config.yaml
n_layer: 15
n_kv_head: 4
rope_base: 10000.0
attn_scale: 0.177
steps: 3532
MLP neurons of a small language model. Each row is named by its layer, matrix (gate and up: input weights; down: output weights) and neuron, and shows model dimensions 304-431. Each number is 128 + 32 x the weight over its row's rms, rounded and kept within 0 to 255. Numbers have three digits each. A neuron's up and down rows have the sign that makes its largest values positive.
After each neuron's rows, "fires before" lists the tokens most often just after its 100 highest values on Wikipedia text that the model never trained on; "fires on" lists the tokens most often at its 100 highest values on Wikipedia text that the model never trained on.

L8.gate152:102107155131077128151122149151125136111098083191147133154119078147077157175098099124044117155115113165107133160139132084112101149112167086173122115094087076108111099168116153120143073116167068118148091184133054148172106132110132152103138167098127116119152110134197151080102146125151097086141096083120147111145130165052165136114142136109104126122111108086092152111165142128084101108106
L8.up152:160125147143178183108155076104163074088103158136128200094071076125107108156133123103149165178171126148145080120145032091142123093114151157159139165107218148081107181118147157110113084064100136139124141155106158102143153088147136120126155135126111157158112167116104141172151130107119100103144132083118179120142081086140183105137065110141115120139092127168144105134130133157132156113162
L8.down152:156093111085074137087098189187150137180114081134129087132072084108123119053143134077046125156163084096138217138142151144088116184124112098173098069125058127101122110109159142114071078127145145186129137120140145131091127173127101114100119139161125145174160164099167112060121098148173181114069219120169109115138095135156110096180093143088100099132134118139115104145141138160120166144105
fires before: "==", "===", "The", "In"
fires on: ".\n\n", " |\n\n", "\n\n", " |"

L3.gate277:047086180182169101109123132119080097150126125077109105080115116125146107141148154118124129102142154115123069119132136144169169159106123116172177157145113098053112129076089155177126119169109114153115108109134119131143184140110120169122135202172169111152096069095139102112097119154131146152129101121147110094152164092157199101148097144131129147125067107112122154142152113136074138113091
L3.up277:082115109167130154033121115154110152104113078194126084115133208143139114141124105169123122127128144117103120135133119151120128101180153130102179147207065096093127114145125144111126105133197140157178101153121118123085125076122122113091117114086125081119162123150140152134126135081139096094132195155118151140085173112072106102120073102136101115152106092115125128184135117124134105125158
L3.down277:080106142143103159096079080138094170109164163103165127164160132093101152174155161138152150081157181119124107080114168163107115099142192122133181163182043140074134079082126185093076138100122098116149094184149124156148134111126152098103124173171135140138114145130103091115127134083154128103110125129126152117143205141113166138089091148118103128111099103138073136112084138105032118133128
fires before: " ", " .", "0", " —"
fires on: " |", "–", "==", ".", " November"

L4.gate653:165122136163136152138112118117090171135049144122117151161077175144115135120188153142176169152195063112174098131111135100118154184103123161105173125072122142142083145141135118156088085122165173198132140089166141112088145103122076123104150159182117098130109110189166112152109103144081157116069126109170104135124168191139083148115111106169098095117141162152126126130126137088089121119089
L4.up653:140166136196192157211113125176104146088108145150144127134090148165106168190144115136147151100180142110154097119132141135121091210119210128105166128081153138134116140121160105148108086142160147159111088121168137125096107095112114151117092087237119113133108154119170214201065088144155167151118137094187107143144138107151073150112170145124172099109152136160109121123095179094116101142113
L4.down653:124157126101127130126122182125171155145140133175167141105058161164096152166126115070212144151121061114115110078073167126093163105127163120089170150160126142182175080131113103132122143096081100099111077123163125141093098109121123143122116113180108153098152163095137075125124147149110158132116153172171109162147189120147145154113096048133186158159180172163126077162093133099096131169140
fires before: "-", "|", "The"
fires on: "\n", ".\n", "\n\n", ")\n", ":\n"

L9.gate446:138105109095098089137100171098073136085149139115133150158111194121146082136171160157172068103084100143205184117136141107011090120124122134133177137162188112126139148192118077196059124182115117088103128054184160123138139120130158084129098143102101054133156116118127111129057112179119098127168110091165097103164175102163131104124102064106064034164189099124142149147124145125120121088155
L9.up446:142127113133156110070148107161154155099134111135161203086147127143138102158117103103086109139157054194096145126106154111111159115140151143158161175100179150162121077124141106128126062116152093082098064129130115148115086070086102117092151152077057175126172149151097149157150166137106111152136079124135113137181172130137088160131123131150123066149136061168143111090064098158122163169128
L9.down446:183105136070107155159111148127119153152146190155138129107143131125135057122142122140113133107147155167143163150100158107087159114159157163112159147141161165142112129128146122102075172082120170170116181129106070114129113185186169134142071188124184071144043139139185116101143088111157161159149115116156159178060112101158084117097131156109103131141129103094111125122087126095123109073092
fires before: "|", "-", " %", " Party"
fires on: "\n", " and", "|", " |", ","

L2.gate280:043098137111103096102140068122153169132173075117116184173124158158218076124120134119082071135150093172090156125148105202131074151127110147125140134119098123121133113123150135145183076154132114137183134107135160169102118108129141086126180070113165081086142100153159144098132095140169101043097105151087189089089187044101143150128156094187135118153086112151109150146113200157148117146098
L2.up280:123108124165105110106145118119109101134120107056125150182132140090232111083093169087045105205164131132125136158180096125142168125100149116149143184106090094161116138101175155089116166112085110133135118114126152095122100128122111115080117117156085121090164106151117142092123147166107087029179134124092222146127139075140142117080111126139176124177097089174117159188165159147107138144108
L2.down280:103141078184154079116148130096167117117116203080103167165155132115108123119125113154106098124108136095160145095209159138082138109139153179122124157099078163148067116131124125167132124117168126112146136099124131134067154116145147170106180084116150160149113109188146200104115158204095138085074124114116160139128133111135191149079147064122154150097081115118131092126125193123080181132133
fires before: " ", "as", " International"
fires on: " |", "el", "ir"

L4.gate136:191144154126112114101094182100116139115100135110115159149052145131071133093152098087078156121168180153114170128151143111128077140165126127151158066133144111093095100071173149153104149066109118096124120154142141101159161169180118135108148118156089210138132092130095135096130067161085120199149168106139114148100158222166141105063107136094071121066171137156135095054151176149144119098182
L4.up136:094180081124121180209146178168137099127130161099146100179164126165167152191179140130137170118161103141131119150140081119144125131121149168110122136058135110091144130132162107115100151145106136113151121120146129147148149122092163138114114149107183113091129151101081123058115115090176166149167075166126124139181105129120139132133136143129142181139092144125144105178163147138125099132103
L4.down136:119096124115131091148148120076178134121185126128094183130113158094085163131140113077108158181129145139105105144155125067098193177106114079150085140076107132119139097120162133103131099138109160146160156093173109063166089110112104188147138104136159064179105160124111162063125120126103076082166069198110133100133077181142132143052123122165098129112115147146128075096194187137148143113088
fires before: " |", ".", ",", "-"
fires on: "1", "7", "8"

L4.gate557:132126114112094095180104136134089097151139144132123095095101088150088165119155156100128124087136154121095177155100146114246102147109107111138142146081062167173110092148127154146138078097088121155161091113091139135143154121177114147094122154129104116185171152102115120145181129146134154185113040116191139112169089154118091143155126099130128141093134144156135111100129103179089122120128
L4.up557:110115149118176106167113085129097108154104153112106118120017143140109186158164121099119119099121106106098140092078169133136115153124101042061128120091110200137089029136157059108118078181120142140129101170161123102110122128161172125166108093108151129133116158115093095155164075087107133146150127131147198132121082143105089120150134173048177110133174087128089088115194168124093128149132
L4.down557:130108147127110122105110122150125164105156159091085150091141103098139135127121055103193158125152111105127221116147119164082141150119164119144171171114155177158177135143124156117123155090143090149104169148140150100154093165106087091198185148133127166120106168092185090123154129125126065165145144138172111125179111141181112137157082131188123176142104119161171132127158125135107182097074
fires before: " ", " |", " +", "0"
fires on: " |", ",", ";"

L2.gate714:172136139121152118133027167115184083112114100133095100094155153119096063129085159123135108108142073145165099097109140096133183099063124153106131163169101156106151120160080081148106116056078146141072089174123111099124120135127207139116070120105083147136106114181160124116100122135139136208107101146198093187065153175121173165115132124150161198113111147115140048158081117145140131109173
L2.up714:134116153151122130125107086123139112088143159113085074147166089094155168114109120102167107108077135107167077116136141096057145063127134154136079125110137158108156131093124091161127185111066190145080170131134145133159165125193124135108066129070088090137133084128217159138133110131086136135185122126102154115080112152152136124147100139122141154181168111107118092115137150073089145106130
L2.down714:176128144097107115073083175119203104144097123135122115153105153125074051104102176170116113113125105139179159142144135121155153152112185162108150147166130110090147156159089073147085139042106179136093121136129069125134103129105184140138118135124164143106160142137155157147065110164149149166141099190144049169084161143092160128155090113122171163073137140116113145117073132169169145121171
fires before: " |", " a", " Cle", "born", "ability"
fires on: ".", " is", " Dis", " (", " Les"

L9.gate164:046063164132143181129133209106113165099152103088126121086058226210136109145142100166120125106118117133062118097084116144094177098126181134152113148118147115124128109133169126141168109202125125164133110133138173148164080101149119146169140180186075102118144098117120126159123177160101107122121123166161165104139065113110140133161110095112150124156102061117116092126108143132144183165136
L9.up164:105122087137175096098121167188096136121122085121122124065111129071119072089125084100114153100179129185178100158095127130096063128124123122128174125106178141084108174108128137096099139155162134126121136145140066185158094118115115122101137170196155166132191087074141127166101064118118151058185103129118102149089153148079177130149112086063095151060172104156123089114109132117043120106108
L9.down164:106131124134148145120085180149132128129117157112194087127091143093170126139056132144147103095132081088108109119119103161120181150102096172118149164130078071126100124172149122104111164154184104137171123125128143110098108141115138103139069169125146123124106136167100107122168095058084127116080130110097125099144172175134144156076138123082123123164133153151122138072125129189146080126124
fires before: " the", " ", " his", " its"
fires on: " of"

L11.gate765:117092124128134116089099145075179083157074094129138142156109164097132140115121131121133130119068210088118107105138112097136109055154137160101167139077101177126100058108199119123144156130109158144159138145127160143100152145131051196129140135100167156120153211082159135138124140130061149093162098106104149161123137131162087128115121088187070160138115221149132121099148101126084151134121
L11.up765:112160185115124107109112128133159152158117116141062148135084162143109133117128155172124097073113176085184133183145184176107154141013137128142128158068129157135109174121106051166103054098180160127121136166111096132109131160084086131134091121137097173177129202105154122104095083124069140134161110152105091113129139084124176183077142158146127141132127164145131200136111118164098143110164
L11.down765:096147116126164143146055142190090160123140116104123085130152078131133083104104158126150109095139145175150110141066111151099101173128110178118156128109132091087049146142166076161122109116130097114048107231095140143168093109106109143152187132122132149152150142155139124094110156173175097161146123119122102159130125100140111147126102132126172151142182100128058134127201151108085175130165
fires before: " ", " the"
fires on: " in", " of", "In", " to", " from"

L8.gate204:140160128144121108162081144181110199135141106128110142102124158078090092133114092153128103131121102125120153137128104121148189174054086124091191145138091078203163130141122053173102120140131095158157167132128154059125132166173069121103170167177093066098115141165134076070117097152142121079157146111176117097190127155071051068116088128142112159106062096089136118128204174109145116134153
L8.up204:132079167127094109203223147079115142100197098112169066184179129107120112099167104147115098199111130179169122100085099109085127149168158147102137104135119142113132171151149108134131146139096121128112147168119127108133121094104165082163148087126165184136119127123068149198132188095137198150096087111176112160123105097090200157151129152085094113134154154140184087056101119133132149114127
L8.down204:113155202156166113160119064100163101100080116125101098152141070103122081170144103109151133045101178137141125091081133140132146071113120190144111107128130059099157187095169150086135087109140118147114112124135133200120135137119121121115175135139111129141204115151129172127104189143120188097128075077156138140088066137069115086158120131124143152202179130098166075107122060127121130119133
fires before: ",", " the", " he"
fires on: "1", "3", "2", "0", "9", "6"

L8.gate424:105121143150069122128149104131081148147082164145162112097117120133090171117137149123139170136132151062111134124117084118118123153119145091166140095022079124090153121095109103154095141196118119127123167136137140083104108156171140177105160155102058110112166120109127134142082126104141176075180115145110108128164082100199106147084134120160099153034120157168136110176104121140151144126164
L8.up424:137103106136084102088099130140066091160068111104155105092103071139073141117139133140106113153118145138151171136113092155103120145096124133055148165118135184098146117081128114072058151136080167180120107168121121136129136104082129155086139122161064097105095183133082135078098137117100115129175143112118081112129111149178071149086133147148104122162129160122081097161110166158117101079143
L8.down424:112078068063139105139134124187087136149070120153144140150104106115133114149187123080162113140100121080157117185122113122076139146138133116111062130101094151133141120118125087131113139157118138115102150113118081166111119163132051100151077198139119191055104087105081132177094134089139142091107158146104117145126178180174104100146157134140106103183130140106111103145103224185161177129086
fires before: "==", "===", "ent", "="
fires on: "\n\n", ".\n\n", ")\n\n", "ew", "w", ";\n\n"

L6.gate586:112146117121152117119139105127105130140155104160098142157103130108154153167091137161074111149090098092093134147123064176170118115139108202120063162149165097101131111136147137111163142104111130153102152145089156196129219090169072146134159157113122127141215143109132145137121165111088094161151128044128175132160108110124136036119124108121130091119134140105126167200142123105190107114091
L6.up586:140115099129102087131114097140107127141112171172114087157175086125105196166135145106130105163130092121095105138091060113147166133103088118176102122132078121147144110107111117157128168111124188146146161144093122158095139111077057104146111153136098129142194085130123071097165200152116100113146097084095118156143109120160095204105123136153141121093189128128125153138085207185104116188093
L6.down586:156155143129148151114109141129151162106182110126124108127123174115119140116118089142097193111140192162141151150154174157038108121126128166077176090147170136213142117148093113174181056142132162125096115115091159189116112104124152133078083146136147087104158067135099146077115087183125087126135078170068097102092178147120159132146164109154088140139103126147083089126117137177084125186178
fires before: " ", ",", "13", "14", " %", " tournaments"
fires on: " |", "p", " ", "000", "3"

L6.gate181:104149063165172137103118087127142160101169123121115172194120083156082170096108083139148122196106158133189135180088119120074131116111104064122119097178129139170092164132084141222072116115131167066189142110062124095149179137131160158124169100140070087159121174137116155109145103163102206158153135113184110170105129092104169082060122100096146129205101124197184104143094218128128109160153
L6.up181:169098167147118109175108160176084119089059151121123138114099148107132122099176130156121168093079095067136125150120138146105135156137118166159134130138152085149111086112112063122209125131040151175161106154189170134165107089121103137100159119159112190110108108175058081086115189182069121115152113167112122141125132146110134116113105117112143131140092104137113170127162095167145052113100
L6.down181:175159098151136116093106165046108129095189159087115133139131148098162132117127200118105115153085111113078223114168095071112165181121096154061153099168127118205151130114148076075146116107145129139157101193143121104110145105142100179114086171164073164118102173174128165147145086124144148124095105122156148143133123066128105095092200132147100133107122135174078132128184120132154166162113
fires before: " |", " ", ","
fires on: " |", "1", "3", " ", "4"

L11.gate549:109116107118110142121081148153088129085104100158103124090119116090095139156136135155182111085164152135134107174121161108005162111136168139135118108153143107082072155218116126181092185152134161102123124184166100087127087084134174127246104170109117068135171077119147163105123109109145134127147068111125152084153116106159086165113157079113094120114135125112086178140139136145077139122103
L11.up549:123111077146168097152083132161087118163134161169189137114168132113117095131138121156142089104143129176137133188135150182124120135126141138061092114136132105161119112252166117112130191138133108157151176092123084126169079130166183125191182097133135121156110166131113198080142126116115158165121087079108143020156131079149077141113196162137118081115070125116177175157144165155115101116147
L11.down549:091061160135048140138108160114086103160104162071131090114093108097150171162224109201156154099119114166116102156162120135142112199100160097124139128124151166125076140155110118107150144108106102135122164093136096102136086136102158201151135105132131155157207077141115145124128149138195149146177099082132183102125050063193124106149179197150136132159129194170170135119120140138082145115096
fires before: "0", "1", "2"
fires on: " ", "–", " (", "-"

L5.gate576:148109143126146078115081159094098131095085102127189112107133073150113092136151170106115108132152180110097142153076063151150086131160125156113113100133138094140126089169155068103137166138107146173108096130066156115052185128175161093146127090094124141166093103185085126129156135117132053099122111083133146134103160104133089129098067080075128083086144150123171151130117104128109112105179
L5.up576:157105141119118113110094185065056179121116122122161126104116105131103122165182189111116094133103116085153137125151035092192106125178146183120145071137087078125101092141134046090103128110102093136143118146095124120079185117150147091122118124141132129134086107161102143085107113144108085142119141115090112143114121096117102182049068108072078119111165128163190123139086094140062080086173
L5.down576:119112082090138134115114108119118104167132165073104123156108153097153160138122089136162104161145089118174122118181085113130148185143163154142143132123098121119155119040091131020097097120093065080168152135130084164123155098117086145066156157138092092140077111101086127085099152194167118158160196149099101161096147100120122128077140146144107109118143096181154093131132105093134112133128
fires before: " ", " ."
fires on: " |", " "

L11.gate61:124094115117155094140141157114099150118112102091135112166157089109156188095148097116129160128160115136129157160098100162087123179144136192150170103140105128111128117156164088122099114036093091124097069164148082162127113172143101124145081130151142129143046129173125160128126158108137129135070123170106100155132165154180127135118129095119146188124181098182118136066091137094154106122133
L11.up61:097134170149106146142093114114120125150133139143119128101105133161095165118143039070134131121171120127102119138138106104077116138172066174171125119134154166093140148077114136139144127179151118103134059100137117147120144166102122153111116144124143081075067080133130147149147116125128052127089132135169103180181142150153119090109120118096090165134112130159140132119135140095128143092128
L11.down61:082081180129158133113137162083093156072145105175103124169071117170111133171213148141145130100099131139127158158075111123116127151116137147112086084180113102105092123109153111130133098092174161152083088171130134117140142127061185139178119127143058124141173075166129158096115132138137150133141096061160144154171149157106100130091167152113096103116116124092131099149142137101158128148123
fires before: "-", ","
fires on: "\n"

L3.gate281:121067125109113148179086157144139143136165102138143110127145102088060100138078151118155137205192194120136161067200112129153142185128096117138110081107138099139116079162175120141110125067111117124175100117113207155136180098182105125116114115056101101100131151097148116103160090154118096138110062099168125152075090132181152141130074121132096088083078140135206167077155125156106151140176
L3.up281:194169104159111115126121185113132124151131119116139130171110136162108127139121122108104134144161151148120127102157146131106157104116147143132108131164121077103149143120143140088138120125173134113129124142119115131167184159158086170135175142124115135065069105110093124151072109146122173141118116077183118086090125130144094112079147123148125066146129138165168080064083116111063168156186
L3.down281:119117120184114134101109046123167151070133119157122142128152185111092174128139141137068154094190132164149111107145146125137157073175149174144093134130149117115146173128087172142095157105161169102172091146123127166074112160092051096138170126154123182138138116100130109103043214138110117125174116102124085146106173110134104085139155149140176132133142106169133136091180164113095135124187
fires before: " |", ".", ",", " |\n"
fires on: "1", "0", "2", "m"

L5.gate626:110134098124115128146104101146132154137130067112141152147113132132089085140180104088117158095135124109086151106176146129104176158164122070117091173110098141059083081116123102151118124097162152168102078090094142142102129144110111149086135088115124065157084152133148150118093133125151111114137145073144136130128058071126105122152066189135125105126103131123102128174138154096117128136127
L5.up626:084188090142120144162137107154137081073156194093090130168174138141102130122138138134163155116118125125115147129094097122089196197122098106176137155126124107182158102097127134094106121151125106131134099132131129111107145061144084137100149168120192139147136141143090116157123163042148111164090130095066125162142134135123095106120124071143073120134135148097101157192154131111137137155075
L5.down626:152061132114092106172189153068133045138156104120108121107135132171125131117166117149107104126124091137163081156102164173105077087110182163091139069154138197121179159129093115177133135120131129196161161121124096104163137167078126091099127066101134121171095149123152152087127118166137145144140111166088194171138130128169099134156177166130136171173121086157167114126058108150092128113160
fires before: " ", " +", " −"
fires on: " |", " pre", "ul", "rection"

L8.gate504:169148147117155145110107157161122119129077108074066108155101131062136201105147122138174156033116090102171128164137116104136139131111093095146125119169160124114122133162128126106141077119162102114082143175164130060122088101175128160174090122090146166055173128124092153075112134148144151135157049133108143134133110136140137161145175096143135098145083163153122067179103133099138147094109
L8.up504:126068120077124143151121124161099160151084158150087144111121082115145166056103115127189137124070128113155126137114104107186179114106106100201142163182165101147135066146144060131154132141185150118115119123195157147126106158106156136116078122127091164170179147135149111101099121163107127144099077094100115136112114049104160164135104117134105125138105158121203176117131140128093083117130
L8.down504:107132162153150175128116104136155163165181125150110160088121111085129139157171135121195139110141160091148097147130142104139110116062131124118166141153100116095140078118121105138081112126108100089149113104099155171127167025080110079131153142159119141073163119114069140130091105136116133105135173136148127140151134106114182121144164055071105201155153138185104160113104125110111121086122
fires before: " |", "0", " –", "2"
fires on: " ", " medal"

L4.gate253:095105099136131162190139095126143207081118129073083141146129155180075139123122171124069116115132168110095100151121171113091130180124105137165106091073129161094151127058104113170080086139146100101139127144147119140154126136150121154201105112151125156138090140136137090121103107106130119119129148106089157157182112071128101206148109122165151152100140129108160177098135058085127157155170
L4.up253:081096111169146106194094174138149106169096090096119201115215111130181240129134127111123154109117124098126086171188147116107147152149060105061190171131125114058159099107057136150147068069135119113094127131085134073171137127127105113190093156162187102133130141073091145134119100171134176134059155141114107180081120117184161101091173135134124136132078116135146115093115106124103120141150
L4.down253:159105148092164127115114094134122098161149180139140123094118129146104136119147123177150111110174121170112136123142131117163165115128169166109117138124114104081109155149126157096138100093101135080137132119176148148111081100122128114101141154112121157062149109134175165133149184155151168092117100104121140076102097156165232144083151101113122216170120092083069076099135136144177082154124
fires before: " ", ",", "."
fires on: " November", "1", " September", " April", " December", " June"

L8.gate606:118201088142154077167101168122105155117104170076081123152139115107053125102075061118166107153119081119150065094108137110142096082114092179142125126125152100151116186156168096134183086142123127159130123125113127113097096090095085137151138169126126078187124138114107221117167080135093089176108054137162159142126143140137114166147060095110129141105173084119178128151113114154098165147160
L8.up606:116200137122111135121143079139132043150055098187084110154081060119143091162119114186178154135065077124146108157079174097162155096132138115161113105107115175136078142137183097142086082149196144164171103117160152129124141147127129112020122101100147060150150144150125176095123082103130128126092119144125139147125127143147095141123106131178104109079097107129098114143121128116083098144060
L8.down606:071090156066145114125121170112159230095130095096191145104123143152203195153108174070105173132081153084126141125206033136082149166125091087149148120155135166131114104119174101138123110111109118086069171052085087171140165086116134105139070160120082198118073161112186106091128126117132132108181164121131202061142220129119131107137136149139169106146087162102153135079140147184139131122110
fires before: " the", " its", " |\n", " his"
fires on: " of", " Length", ":", " ", "a"

L4.gate488:109221143141116133113151149155121096097117164107134126115047175139124127136129111124063171192162169159173105107174102154099096106142170129171072162140089158101129097114084128133099083071128122124145126107157085091136083078120127110086115091102120109126130147121155157086091098128135119167149126149117050091169089133085174117139160118155069110097162096088101167134118149181171173129087
L4.up488:140160173100133135158146133111137143084081165160133134166188110148137083202084146138069115164140067190112078159139173118056105204141121154187129127083140127153133198093083137136085089109119153117198135167159122057164153177130140116083155157149107091122081121147131153107121145128172115154094128100094177122121084122130100161109136136155083106110095118086098155110125151132134084101147
L4.down488:138180145126134103105107130131122094057085143141125135128134122101102164101099134175165126158144124122092180157148082169120142089111170163154104132146140144097076141102144122080069102128137100113190122133147186120112090090115135116114132104107114144123160080142192090152109128145112148127116184155119141166149129119099095120071151095095089139073163073130120165090131138120122092132077
fires before: " |", " of", ".", " ("
fires on: "1", " rest", "2", "21", "18"

L9.gate460:124133135157184148135083169051140156146124109097085108139116118135149108136158144095159108157100091128138163179084178160147053092130094118111158109124165131171140130096147075131170193105118143099113191113162131114153210112136166106118128148151143122165126240095141116135126172172152150140127067071138096148142116114177169130115135135080159049107108101114118123099121181125159091128190
L9.up460:107127093056166170103132167032147138134124086157151162151156123117057092125175115118150095133078171115126136192108168181142056080131154153147124120110123118136144112115137213186188157111086166151138083169198078146181150100095109095157110089155122177149148142147125145115123175141133111140155113097068103129134126106198140095111144135086100114152143114127122120072138122156093055140059
L9.down460:069172156102164165125104213129146145194178079076128116112080146098143100155121121173169087144149116139109091107113151067083135059130153135112091131123086137134118150150139107113141149159205147061103145134105101179123171139134132173151129092092074136098138132108165095098143143123079092132150066101114091144150152119163151104070095071156152143137109175116135089118173156129185175122143
fires before: " ", " the"
fires on: " at", " in", " from", "From", " In"

L11.gate154:119137072121122082124090125162091129097093054132195103173125046137076147090129136099141139115111126121149101119137139122105099126115160132082132061155125113121134126160157048157138148076142146113095178166149141137134127142136122123094102095107108127077153101146104101157070110124141169127084119138143121206098124121165088121101087135086112156106093111063144136134102114132088145105108
L11.up154:070152150150120131101194152140118117139136111147162157214117123162128049083092114162199143169119141117110107114142157193160120117157145134164107089102156083148123101115091087172112134097179187144091158169131153170110119113166101109134073179111105115096147148167161055158108173112134111127117108101153150104101105070122144129130055087132126095121128099157115163095098108158112137111131
L11.down154:213096143152126095142135133098114149104127098189131077177110150117118144082137149151136136077091089133103153105063107109159134140141224142141167093079173116169095084154139158137139138107148123139104113187126110151107151143136126124112134146120102148126167124148144111102148081154145121062083123044149068141102150120153072193124139123160117093140091115163121159108130167152135107137124
fires before: " ", " —"
fires on: " |"

L6.gate745:148136110128143124165132157119121177133082148118138173142127103158148107127139151149114107128201092125121122152166140058079158149094183082091118137107128079106206128118197101131137099111167090062135138086136104115084161080109119132095096094143071083090117106175160145070162163139132149149107139081164147138119125128183110150134045165162130134122138182154081153166106109077123172109124
L6.up745:083181138098170144188152187152142099079077116125135134116096110162103110170154143179069120133168114126119127116147143125123110155144158085120165141145090139133200114128161233114181086124124127118157081094144110103050121078144109145147162109171151118133143124141208159084116127111183102090139152079138126150119125093156117127120112065132122126146121140055121115148176132138080119090082
L6.down745:138173095091159146119119107105112156170177119123089172159127106143152135148161108118118147157132171135087098184134144093103112133101115116149076194112187173123152174143158142121150108166116117140211132134181119072124134163140100095059136135106176110111126109120182107140119107098114115172122174160114162176137165163149135110080176113137109147104121150131182141143083113110127177129125
fires before: " ", " Roch", " |\n", " Christ"
fires on: " |", " ", "en"

L11.gate532:114131160117141112164131123126126150115139145139142092121209107073103174125146149115097206160135135082157136119115185082150157134056162065094120131139080101088131139161116124190132155146101168117072120086110154096035053158174155114151123150104096100161092120190062121110147150150131114133163125161129137103160076172144098158093067114076144131168153113140148137139180106124088159131125
L11.up532:052110183205148093141118133135102089097187162134072083190145163176189086134093157124071097132082146148153153197145080136153080121123097107104112114140090175210139112139146161130120208142123104155165181081123126151105115127103149144183068113101129086102078140112080095137106107163098133143191124114127093135118188079107120166119134109131131165085100100150089082166171095112126113150106
L11.down532:120105113184104108102105194169164123196144126114106182129120126166153079109179152135167140125126135174106083121059128174059118128072107187182119101094126097144153158119112120149167144176133142106172088112112146112131177143162155167061117121132093087121102134113123120182105160126114163128123128097112155087131140160123133133166122099173147133154128138168186157164069142183106134116138
fires before: " ", " ("
fires on: " /", " |", " NHL"

L6.gate0:072172155103134111179132157162094187127122131109136158165066152090140162137116098155128079114110086099106117148137122085132131190072103120137126117105093134154066112149108087219097101133154150075117106153160117138119119111144087092101096109149071116177157114092162150107114156132173068136083103170098143094124112179170123109111087125166169161090168091183134139122158149140121086120130
L6.up0:129122125192105084110114118118078148119144093078182111158111145141054220086128114149126209105098116127117096141117085174174108182041103068114098158118165115121163113165118119153101152164187122096106142079144113110162094153174112074138151176163110128116089136123164187115151182154074142084142111124131137045135119159094064172191120092122169086102137097151111088159094113151124147154110
L6.down0:101164127124142155139106151137071144139143069173140108162117181127135180071118128076151118140147105138132100155110130162134155089100093104159125113158151186126105178147105132176073132202148183097130140118096168107134148168172120096109094163164102157148082086157152125110096051149095127140122137101071145138163176126131145130116088088138159152067153112141064086065165135171098133081093
fires before: " the", " its", " his", " which"
fires on: " of"

L4.gate502:113081173101093118104068133148121076192202096145169161136133167111121110185153135124171123077134152133140084135096128131146139138050143061091141166138152103133134150134096121121160138168110200177073087154099093188125187176153061153103153116103114134138144098121090098136138160117123086133163142090121102113152191115120119101122188131103125119094182113191124113066095179162103110171085
L4.up502:116090114075104145126074061135142135157154132163205157143155146147138092171155155155152101150198148148114052164136151169129136145046146150136112180139156111111081134161104104130188110166104147132102127210166126173104179135172167070105147066149112166080131110123099071099149112079121081142129097161083097126117132119144135166104145111135128130126082167114190149146121168103147098082130
L4.down502:124162098109116130111232105148124145195083094124098132123096089113146103109077091163089110115089140140138189076132136111110124111163144152151132128092116080123166111121197150149100147115125038114220121033129140083162104149134165065120101153112161125148125140163179154172067131152087093126158133092083142103143095169146112108165146117133092131103070083155074108175132090165184154113130
fires before: " |", " \"", " Cle"
fires on: ".", " |", "ring"